config.yaml
d_mlp: 576
vocab_size: 2420
attn_scale: 0.125
init_std_qkv: 0.0361
optimizer: "muon"
lr: 0.00847
lr_mult_qkv: 0.4
beta1: 0.95
schedule: "cos"
steps: 8678
MLP neurons of a small language model. Each row is named by its layer, matrix (up: input weights) and neuron, and shows model dimensions 32-127. Each number is 128 + 32 x the weight over its row's rms, rounded and kept within 0 to 255.
A block is one neuron, or neurons of one layer that tend to fire together. After each block is what it responds to, as a language model described it from the Wikipedia text at the highest values.

L12.up123 [138  87 106 140 163  18 160 121 141 129 113 178 141 144 125 107  90  97 174 119 195 157 159 151 157 140 172 143  90  96  51 120 160  98 128 169 158 105 120 126 114  96 127 107 133 110 185  82  86 153 132 134 103  73 132 160 109 122 169 116 132 128 115  87  85  85 121 184 154 113 142 137 117 174 181 117  58  87  97 137 124 138 136 105  86  86 174 160 120 187  82 103 169 128 105  93]
L12.up311 [149  88 150  98 159 115 133  88 186  81 138  96  87  69 111 154 137 158 119  67 137 151 113 163 139 104 132 115  78 125  69 111  47 148  96 185 141  94 131 145 119 177  94 138 109 138 106  12 168 137 148 120 170 159 154 129 176 180 123 129 124 129  73  76 144 118 134 147  54 153 158 101 126 167 145 136 101 106 111 106 137 123 145  20 114 134  99 152 100 105 148 102 181 123 142 164]
L12.up322 [151 159 140 126 158  98 145 113 118 137 126 106  94 140 168  74 125 126 122 101 147 196 160  40 116 104 177 112 125 128 119 138 102 122  72 125 147  87  94 135 177 100 137  81  77 169 201 138 114 139 114 125 126 107 152 154 160 190 114 134  86 130 164  57  77  94  84 153 109 139  75 135 120 145 147 191 151 134  95 154 142 101 118 144 121  55 202 139 141 138 182 132 104 123 110 118]
L12.up365 [133 120  98 117 130 183 122 157  80 122 142 145 157 181 169 116 124 115 144 126  87 114 128 159 149 141 164 137 120 142  59 124 110 123 114 132 125  74 146 143 174 121 136 140 148 136 103 114 106 159  38 102  49 141 161 123 174 183  65  76 107 126  65 118  71 136 156 178 133 131  83 153 113 151  93 167 104 182 144 151 103 168 105 127 127 156 140  70 181 159 201  89 115 139 145 160]
St-/g-/r- word-initial fragments

L12.up141 [106 166 144 226 172 114 162  83  99 180 104 100  82  95 116  99 134 162 135 106 136 159 106 144 196 125 135 153 170 164 117  90 116 153 101 106 127 120 143 144  58  85 121  71 149  98 113 109 130 152 155 175 126  95  70 142 143 110 145 137 132 107  79 124  80 107 108 118 157 101  84 147  96 119 160 149 161 170 144 138 130 122 156 107 107 148 163 166  94 184 111 185  76 116 138  66]
L12.up314 [109  94 183 121 104  92  93  99 151 140  87 109 133 173 148  56 107 111 150  80  98 136 140 171 123  83 133  82 102  93 163 160 139  85 129 110  99 103  83 110 202 143 122 108 185 124 142 134 157 101 187 169 162 175 115 217 114 152 138 132  92 155  60  81 143 119 128 122 141 182 108 136  96 170 102 104 115 105 123  67 149 143 124 144 127 154 148 160 114 167 130  67 133 118 113  77]
L12.up402 [134 135 120 175 137 141 133 144 141 145  97  85 131 127 107 124  90 132 154 143 185 167 113 160 133 113 136 135 130 116 114 118 135 119 146 113 104  81 114 146 167  86 148 202  93 125 158 124 116 153 117 114 117 201 122 187 165 134 153 150 119 100 134  67 119 135 173   0 101  99 147 126  87 124 122 113 117 130 154 137 141 149 144  85 150 142 135 138 120 152  55 110 134 160 166 134]
L12.up413 [152 110  97 183 106 129 159 101 148  84 110 134 138 144  86 145 112  79  97  61 108 117 121 147 129  62 132 106 126 151 153 106 153  82 129 160 135  89 119 121 142 124 133 105 124 186 154 178 144 175 176 111 162 151 162 120  56 105 156  79 118 168 136  98 101 162 108 153 167 144 154 136 115 152 103 119 115 114 109  58 111 167  98 124 112 162 116  85 113 109  97 142 165 165 175 107]
Dates and numeric quantities

L7.up477 [141 121 118  97 174  73 166 168 106 109 144 141 135 153 126 174 171  94 132 140 169 118 167 153  91 159 144 119 147  69 102  97 125  72  98  94 146 170 125 101 158 169 157 152 143 145 170 119 138 153  86 124 103  93 186 131 128 146 231 119 124 128 142 150  55 152  99 124 122  92 160 139 149 159  88 116 138 196 111  82  97 135  81  36 172 179 113 172 184 140 124 155 124 215  95 143]
L7.up525 [150 165 141 127 186  83 131 103 111 117 137  76 108 163 129 115 118 114 132 128  82 150 144  92 155 119 102 108 154 134 123 132 129 139 152 120 151 145 169 167 183 107 108 181 133 158 186 100 148 167  78 186 117  79 116 132 121 121 202 166 104 173 131 184  76 174 153 101  93 152 105 113 172 158 120 152  93  89  70 199 100 163 155 109 106  98  93  93 160 130 128 180 127 123 115 122]
Paragraph and section breaks

L7.up312 [177 116 125 116 171 150 151 140 129 119 164 122 159  98 116 106 119 100 177 105 135 165 113 142 107 116 116 103 134 178 128 153 109  64 132 144 177  94 144  97  67 113 143  77  90 123 138 156 167 180 172 108 140 102 177 111 116  59 196 137 161 174 152 139 131 108 108  93 153 151 120 170  90 103  86  82 112 115 132 127 118 118 104 137 179 194 120  79 136 135 136  94 114  71  66 181]
L7.up565 [158 180  49 137 145 127 182  91 103 128  83  75 143 101 101 135  97 113 161  77 136 101  87  82  92  75 125 126 148 138   9 160 132 118 129 157  90  97 155 112  67 128 146 148  98 174 154 109 123 105 104 113 119 129 169 171 109  95 153 147  99 132 114 159 125 134 161 118 115 112 103 156 108 111 108  94  99  93 120 172  89 156  92 124 102 128 121 121  84  88 130  88 173  99 113 143]
Role-introducing "as"

L4.up9 [143 138 145 149  74  77  94 140  68  95 112 213 105  85 113 127 164 115 108 128 108 105 149 119 137 119 141 191  56 151 180  23 121 178 124 141 136 145  94 140 130  78 166 117 161 128 141 119 144 133 208 105  99 113 116 186 170 127 113 126  79 115 171  58 121 110  51 144 101 103 125 122 139 107 152 143 147 101 114 117 160 101 114 124 140 147 117 132 169 156 104 187 112 132 100 149]
L4.up129 [138  82 142 193 138 139 122 148 142 151 153 108  68 108 140  92 131 133 208 141 162 190 163  54 140 109 118  99  92 150 135  77 110 141 146 122 180 128 150 104  79  67 135  70 139 157 169  92 113 127  98 179 140 123  92 190 163 155 122 171 178 156 122 139 144 149  58 151 148 142 166 126 119  92 103 153  95 141 157 197 163 172 146  70 118 180 111 130 131 169 133 118  99 134  97  76]
L4.up224 [126 188  90 150  80 126 120 130 133 132 147 134 210  18 116 103 180 100  98 154 164 106 147 106 124 120  84 152 171 114 164  67 146 162 114 160 142 154 104 135 152 121 125 101 144  82 149  94 114 126  81 142 135 122 129 148 113 114 162  84 142 116 188 112 127 138  88 143 189 144 103 123 128 115  86  82  94 144 107 129 159  81  97 136 125 108 184 123 159 207 116 167 117 137 112 114]
L4.up310 [136 176 143 141 133 103  58 130 134  86 112 181 133 149 115 130 111 153  86 117  84 159 131 120 127 183  81 140 103 108 146 105 144  47  46  93 160 148  72 137 168 154 141 162  92 113 136 177 140 154 132  89 111 136  96 127 113  94 116 103 110 163  98 117 138 124  85 112  82 162 200 102 163 102 164 142  68  71 135 124 142  98 158  96  76 152 123 170 140 132 147 148 121 127  60 147]
L4.up431 [130  89 223 112 137 131  76  22 147 127  85 172 161 110 141 102 165 122 119 134  92 147 106 120 113 123  96 121 118 119 123 120  72 150 120 115  67 125 141  87 125 162 162  64 123 113 213 169 158  73 131 153 144 146 143 114 106 141 129 116 125  57 158 128 130 101 146 174 101  91 110 182 137 108 104 113  66 133 160 124 152 132 167 108 129 142 160  83 102 148 127 144 103 167 156 183]
L4.up483 [ 83 104 138 142 143 132 124 161 135 138 106  91 154 140 119 112 108  43 107 168  50  92 160 136 122 145 108 119 112 105 126  94  98 175 111 115 101 127 168 132 119 144 126 101 174 160 134 123  91 171 127 134  93  92 114 116 135  94 174 114  94  97 127 140 127 124 142 114 109  99 141 116  93 145  80 155 125 139  84 149 154  55 192 132 117 147 176 100 136 158 140 134 135 167 120 228]
L4.up493 [105 128 171 135 115 111 149 165 156 144  71  97 107  67 108 104 168 107 140 146 132 193 115 108 107 121 126  77  67 148 132  81  82  67 102 129 145 138 125  65 118 118 116  83 131 139 153 140 152 104 101 118 112 138 118 130 121  96 168 130 157  98 125 111 158 126  96 148 114 157 137 103 114 171 106 120 111 114 144 124  81 123 112 123 188 170 142 144 103 149  92 149 115 153 137 185]
L4.up496 [144 212 133 102  71 126 152 193 143 143 107 113 121  78 198 136 154  60 101 106 123 126 149  75 100 215 181 122 127 126 102  49  78  81 101 131 158 122 142  97 118  89 160 144 120 171 131 112 169 125 141 120 159 123  96 122 160 127 148 138 120 105 101  98 126 119  81 150 152 152 136 144 147 137 117 126 175 113 106 179  98 112  94  97 156 114 152 188 159  97  94 119 171 130 137  92]
Biography subject references

L4.up23 [182 129 166 131 157 119 124 110 160 132  96 106 127 133 130  92 121  84 118  96 143 159 161 123 116 125 141 106 104 118 127 115 120  99 120 121 142 124 145 173 165 101 142 110 173 151 154 129 127  62 131 157 157  98 114  70 167 167 171 174  29 105  62 111 154  91  95 130 116  94 101  61 131 132 118 137  85 123 165 119 126 173  89 119 175 178  86 160  82  99 117  66 151 155 111  92]
L4.up28 [ 98 163  97 153 105 151 126 145 146 116 122  57 166  92 112 141 177  69 152 107 169 121 148 169 199 174 102 147 158  96 139 100 121  93 148 107 118 161 127 144 127 147 106 110  77 146 119 107 129  90 125  82 156 113 126  89 109 140 156 111 124  82 173 156 106 105  94 151 147  99 168  77 190 131 111 187  79 141  73 138  95 197 147  85 112 131 131 120 113 102  79 155 128 148 131 142]
L4.up182 [146 129  83 163 103 122 142 131 120 113  85 137 104  92 154 132 131 104 131 114  89 125 126 176 151 130 102  89 115  55 146 118 198  98 129  69 132 177 103 100 100 115 148 114  19 174 118 118 166 127 143 154 133 116 126 110 159 156 145 149  82 158 118 178  63  90 122 222  90 142 137 142 205 151 148 160 155  76  83 133 151  98 161 189 172 116  74 136 110 117 107  92 130 131  95  95]
L4.up234 [143 146 130 163 138 213 100 119 111 145 106  64 176 118 106 101 158  96  79 136 141 144 112 154 171 166 141 144 152 148 102 147  59 132 149  84 181 134 106 164  91 111  82 142  95 142 213 190 126 119 123 111  99 155  48 102 108 126 160 107 131 146 160 164 124 129 124 103 118  56 136 136 166 108  89 135  56 161 165 134 113 139 110  69 134 137  38 149 141 171 150 142 116 174  73 123]
L4.up465 [192 146 112  80 135 115 145 136 118 115 148 115 177 115 179 161 189 105 104 104  99 150 108 150 188 126 138 143  93 110 167  43  87 103 115  97 104 116  78  88 197  75 165 142  99  70 153 131 165  87  86  87 135 130 127 193 143 144  89 132 103 106 154 146 154 122 122 150 148 101 124 130 118 185 143 157 102 145 129 165  97 116 108 118 160 175 132 129 121  96 175 143 160 149 135  89]
L4.up550 [152  84 126 139 183 123 151 218 101 173 102 100 161 100  95  85 159 115 182 105 172 149  86 133 110 172 148 137 153 158 154 139 184 115 148 138  77  80 146  91 103 144  95  91 107 174 186 143  94  97 144 171 114 170 123  87 129 147 171 115 116 108 127 191 137 157 126 137  77 153 147 154 108  83  61 116 126 147  96 120 177 176  91 145 143 199 151 115 121 130 113 188 124 182  78 141]
L4.up556 [163  57 125 127 136 105 100 108 132 104 119 101 176 111  90 133 228 127 107 178 125 161 111 150  90 135 102 113 146 144 151 103 128 141 133 112 184 150 131 188 164 158 121 192  66 153 111 120 137 119 123  92 153 123  94  83  99  71 109 153 159 164  97 206  96  95 138 107 117  78 151  75  97 116 140 147  35 124 130 129 121 129 145 110 135 102  91 130 159 100 147 133 120 118 153 123]
L4.up563 [104 158  90 176 155 143  70 102 143 105 121 128 161  89  75 135 189  82 136 132 128 132 102 117 145 155 141 124 175 149 135 159 173 167 111  83 169  98 122 113 119 168 104 162 103 204 143 169 128  76 122  87 167 167  85 154 129 111  45 114 101 189 190 188 121 151 136 124 155  76 144  18 142 101  93 120 104 142 100 108 121 133 146  93 111  96  80 105 100  95 157 125 133 161 146 122]
Possessive determiners in biographies

L12.up204 [113 128 121 139 138 129 135 125 197 141  79 136 158 113 126 114 172  98 163 138  77 106 151 110 182 149 109 102 155 127  37 162 133 155 180 109 102 108 169  95  98  83 155 147 178 109 132 182  85  57 120 109  78 106 106  87 201 119 163 148 145 149 111 143 118 123 130 112 131 126 115 112 105 141 169 164 136  91 167 155  84  56 154 119  97 136 155  77  97  96 108 155 110 121 152 136]
L12.up309 [ 48 103 136 157 132  55 144 108 122 156 118 217 137 114 154 124 117 160  89 132 100  83 104 177 138 200  70 117 130 137 160 174 130 106 115 149  80  85 134 135 113 113 114 134 106 104 167 137 130 127 156 109 141 134  86  94 148 159 160  76 135 116 130  98 124 149 163 124 191 103  81 108 125 170 100 157  96 107 132 121 104 141 177 103 139 116 145 121 127 103 127 183 133 113 127 193]
L12.up318 [111 121 137 143 180 110  61 120 106  96 145 133 132 165 136 104  90 128 141  72 142 165 118 125 131 110  72  97 120 185 132  32  66 142 116 145 109  96 174 148 126  97 104  96 105  97  91 108  99  93 100 147  79 151 122 110  93 165 189 142 128 130 150 147 196  62 113 180 156 156 106 135 160 160 121 146 111 165 131 133 166 121 159 135 195 120 155 126 142  98  94 107 146 173 132 132]
L12.up418 [ 60 134 170 179 120 160 153 204  84 105  78 131 116 104 181 108 106  92 184 132 109 135 133 167 143 158 180  89 108 123 109 101 118 112  77 158 149 138 174 103 107  92 165 123 106 119 108 132 131 161 192 177  51 141  93  69 166 154 180 118 100 130 148 121 158  91 102 170 125  89 143 124 121  76 122  81 127 123 164 126 102 115  49 116 122 161 119 164 123 126 181 140 179 126  91 112]
Preposition "on" after phrases

L4.up120 [155 124 162 154 146 139 106 128 114 118 161 145 162 125 182 173 151 117 167 162  47 117  85 156  84 138 103 149 114 149 113 104 112 135 135  75 122 112  51 112 133 167  77 103 111 124 158 149 111  94 125 127 118 131 148 178 214 106  99 117 120 128 147 137 106  76 100  80 113 153 142 144 195  96 135 153 135 129  79  83 103 127  98 144 176 165  73 115 164 170  66 127 146 169 134 158]
L4.up200 [162 145 120 152 125  63 112 154 115 102 161 132 161  79 163 136  95  84  84  98  49 146 147 129  80 115 126 146 149 108 126 103 128  92 152 137 157 105 106  96 169 119 169 153 119  73 167 154  54 108 102 133  71 141 134 145 152 108 140 138  99 138 117 140  66 132  87 132  97 156 128 129 174 101 134 174 117 112 116  98 135 107 118 109 124 160 150 130 174 128  82 127 145 149  91 120]
L4.up216 [185 117 144 156  99  86 117 184 173  92 160 117 125 106 105  98 137 121  62 134  85 186 116 100 146 187  77 145 113  80 176 141  87 156 137 122 155 110  76  92 129 128 106 201 131 116 181  71 114 125  95  93 114 119 168 155 174 108  47 148 169 118 102 151 114 115 113  95 167  99 191 101 124 140 182 104 115 110  85 153 132 114 124 148 115 200 154 105 158 145 111 145 117 166 107 105]
L4.up219 [189 139 172 129 154 110 101 142 139 151 157  68  41  80 152 108 133  73 117 159 116 158 133 139 145  98 140 124 174 142 121 150 115 155 124  83  94 146 141 139  92 167 160 176  93 112 156 177 101 130 132 119  56 156 142 109 103 112 202  91 154 154  68 125 127 149 115 104 154 173 133 151 131 153 164 136 141 149 148 118 126 171 124 137 143 186  99 187 138  68  92 100  85 147 119 106]
L4.up235 [138 104 121 111 192  81 111 115 111 106 162 143  85 118 138 113  99 114 179 108 113 106 165 150 162  60 142  61 145 171 173 119 178 122 149 147  86  69 153  97 109  60 130  91 153 167 119 141 106 122 136 138 173 173  77  68 140 168 143 173 123 125 160 110 116 160 115 157 181 147 110  96  95 136 184 121 120  90 117 119 127 105  90 165 119 116 107 166 168 108 126 105 139 104  78 139]
L4.up332 [192 140 131 139 109 128 141  91 126 150 152 108 132 137 179 121 156  91 187 129 111 168  79 165 156 151  88 119  94 105 153 133  76 154  62 153 127  67 125 144 114 120 172 147  62 188  98 134 134 100 114 168 110  91 130 123 119 109 143  84 122 158 158 139  72 159 117 147 118 155  96 143 136 118 120 157 147 127 113 118 149 152 158 136  57 161 129 200 151 159 122 153  87 131 114  60]
L4.up379 [177 121 136 152 111 103  94 129 118  65 169 115  88 142 148 131 134  94 106 109  75 103 113  67 138 127 127 139 107  91 114  90 157 167 175  61 169 145 155 116 127 117 129 101 106 130 133 104 106 142 135 193  19 143 155 133 153 172 114 122 185 112 139  95 111 116 179 126 161 112  88 150 165 142 135 101 107 153 126 111  87 116 139 116 138 150 158 160 111 146  85  85 148 182  65 231]
L4.up564 [126 155  67 158 117 126 139 172 153 120 113  98  86 118 190 139 112 118 131 120  88 148 108 122 128 131  86 112 180 149 123  68 128  95  77 132 167 135 152 117 115 114 185 140 100 149 121 150 128  97 134 133 191  94  98  99 139 104 126  60  91 125 140 110  95  64 151 152 139  95 114 131 115 180 185 129 158  88 151 113 110 106  76 179  45 168  78 127 189 117 141 117 163 141 102 157]
Section breaks and -ly endings

L12.up21 [133 121 165 192 126  64 140  94  96 117  92 124 104 110 138 119 184 160 171 136 127  61 132 132  96 143  77 116 110 154 138  86  89 203  97 182 135 139  73 130  80 153 157  88 136 101 117 125  82 169 136 121 108 121 129 137 127 133 146 157 145 133 148 116 157  97  89 118 146 146 142 133 110 162 118 113 116 136 163 110  99 146 170 158  99 122  45 160 130 171 111 118 191 103 108 125]
L12.up385 [139 151 128 123 137 125 208 191  58 145 127 129  99 187 187 157 163 129 112 105 132  99 119 158 146 132  96 124 119 178 184 160 110 152 109 144 109 163  92  94 129 134  93 100 125 110 144 129 122  97 172 104 162 150  91 180 172 119 171 153 156  72 143 151 122 162 132 134  98  94 137 139 135 153 131 114  80 134  55  66 137  94 133  66  90  95 124  37 123  95 119 136 148  85 133  70]
L12.up394 [180 119 142 120  88 116 121 160  73 175 141  78 104 117 123 120 157 148 142 108 130 170 104 105 110 140  59 161  94 134 154 134  84 168  93 118 164 140 149 103  97  65 199  87 176 155 189 126 111 136 103 111 116 135 184  80 125  88  85 131 115 170 150 113 111 190 104 136 190 152 140 149 102 174  99 134 121 121 139 124 130 155 176  77  90 144 124 135  90 109 153  74 104 121  96 181]
L12.up395 [129 135 188 106 112  87 102 101 126  84  65 145 129 127  60 133 180 113 144 182 127 146 143  90 127 137  94  91 141 183  97 122 115 140 121 162 177 129 148 144 119 116 114 153  68 126 152 105 120 135 148 126 151 138 131  98 143 161  77 146 169 115 105  77 164  86  74 148 114 147 177 105 173 197 135 111 107 127 131 140  95 164 177 138 145 132  92 136 114 100 147 159  99 137 119 181]
Clause-initial he/she

L4.up44 [110 129  65 107 162 101 114 114  58  99 129 113 174 116 162 102 137 125 154 114 178 135 139 101 108 155 167 158 137 122  91 104 187 134 141  87 101  80 115  95 176  57 146 178 123 156 138 127  87 156  87  89 134 106 160 160 124 149 116 145 162 192 185 149 105 144 166 110 112 130 126 119 106 145 117 124 175 134 151  91 124  67 158 129 105 111 158 127 122 129 151  99 136 108 121  93]
L4.up97 [158 124 141 145 135  64 120 167 133 116 117 117  96 112 123 157 159  62 190 144 119 120 123 147 118 105 134  52 154 143  86 155  77 100 121 112 137  88 145  57 110  96 203 118 134 137 183 176 137 156 123 145 138 135 171 172 126 114 103  92 126  89 143 120 151 134 155 123  71 162 131 128 151 113 156  81 156 178 184 183 176 141  95 162 109 134 135 154 158 132  84  75 181 159  91  80]
L4.up205 [139 114 123 148  92 120 212 155 129 108 120 137 117 131 113 118 160 138 177 118 116 169 148 109  80 164 128  94 169 109 131 175 142 139  92 153 111 139  87 104 122 108 151  76 130 127 163  82 127 140 140 129  88 136 198 109 105 162 207 147 114 133 209 148 124 111 207 145 121  83 158  79 128 100 154 102  79 152 150  68 128 116 149 155 119 110 155 109 119 173  86 138 165 134 134 135]
L4.up212 [151 195  78  93 146 114 125 104 117  89 123 163 130 203 158 132 165  85 145 157 164 102 123 109 100 139 166 107 197  70 121 121 131 122 155  93 127 159 130  74  78  94 122 161  62 126 154 169 137 151  79 126 134  94 164 107 166  94  89 111 142 136  88 129 166 152  92  79 139 150 103 125 157 172 134 194 101  91 124 121 114 117 150 146 156 145 144 122  83 142 159 108 137  71  97 146]
L4.up293 [135 180 138 141 151 136 126 181 131 104 158  88 211  80 184 158 101  90 190 168 162 112 118 178 171 138 131 141 139 157 115  75 172 108 115 154 151 148  92  90 106 142 149 129  99 137 199 181 128 136 176 158 153 148 127 139 166  94 118 107  99 113 151 115 125 156 189 125 111 160 127 108  96 127 105  86 147 112 123 150 110  80 105 101 134  74 124  94 104 151 106 156 196 112 130 123]
L4.up360 [151  75 107 125 107 144 154 104 119 127 185 106 174 146 152  82 146 101 182 133 161 122  92 170  85 145 141 180 141 123 137  83 112 144 128 160 129 157  66 118 143 110 111 140  98 118 171 151  81 141 144 119  87 174 135  83  77 125 114 154 205  86 169 100 130 153 123 101 130 129 108 123  77 123 146 142 125 144 153 130  97 107  90 131 155 123 120 174  65 201  82  92 119 131 127  73]
L4.up396 [144 140 199 171 108 109 159 158 125 116 183 104 120 152 148  75 133  73 153 165 121 166 170 133 103 142 138 100  76 118  89  82  89 144 139 164 175 130 134 100  68 158  86  94 126 141 183 132 150 172  92 165 118 134 120 126 183 170 155 132 133  78 170  79 158 122 109 120 131 103 105 159 134 117 121 151 127 185 165 178 119 133 120 156 101 173 170 165 162 126 107 180  87  42 113 119]
L4.up458 [166  94 154 162 149  99 130 130 122  59 145 116 149 108  68  71 149 123 122 114 139 117 129 154 178 141 146 103 167 111 104  92  87  90 158  53  80 155 131 146 113 136 101 119 152 138 148 122 133 186 147 135 159 114 109  98 137 186 147 179 151  82 116 192 164 157 134 195 144  98  83 141 121 117  83 165  89 100 117 114 102 155 255 130 220 123 114 151  87 155 112 118 136 108 117 184]
Word-initial fragments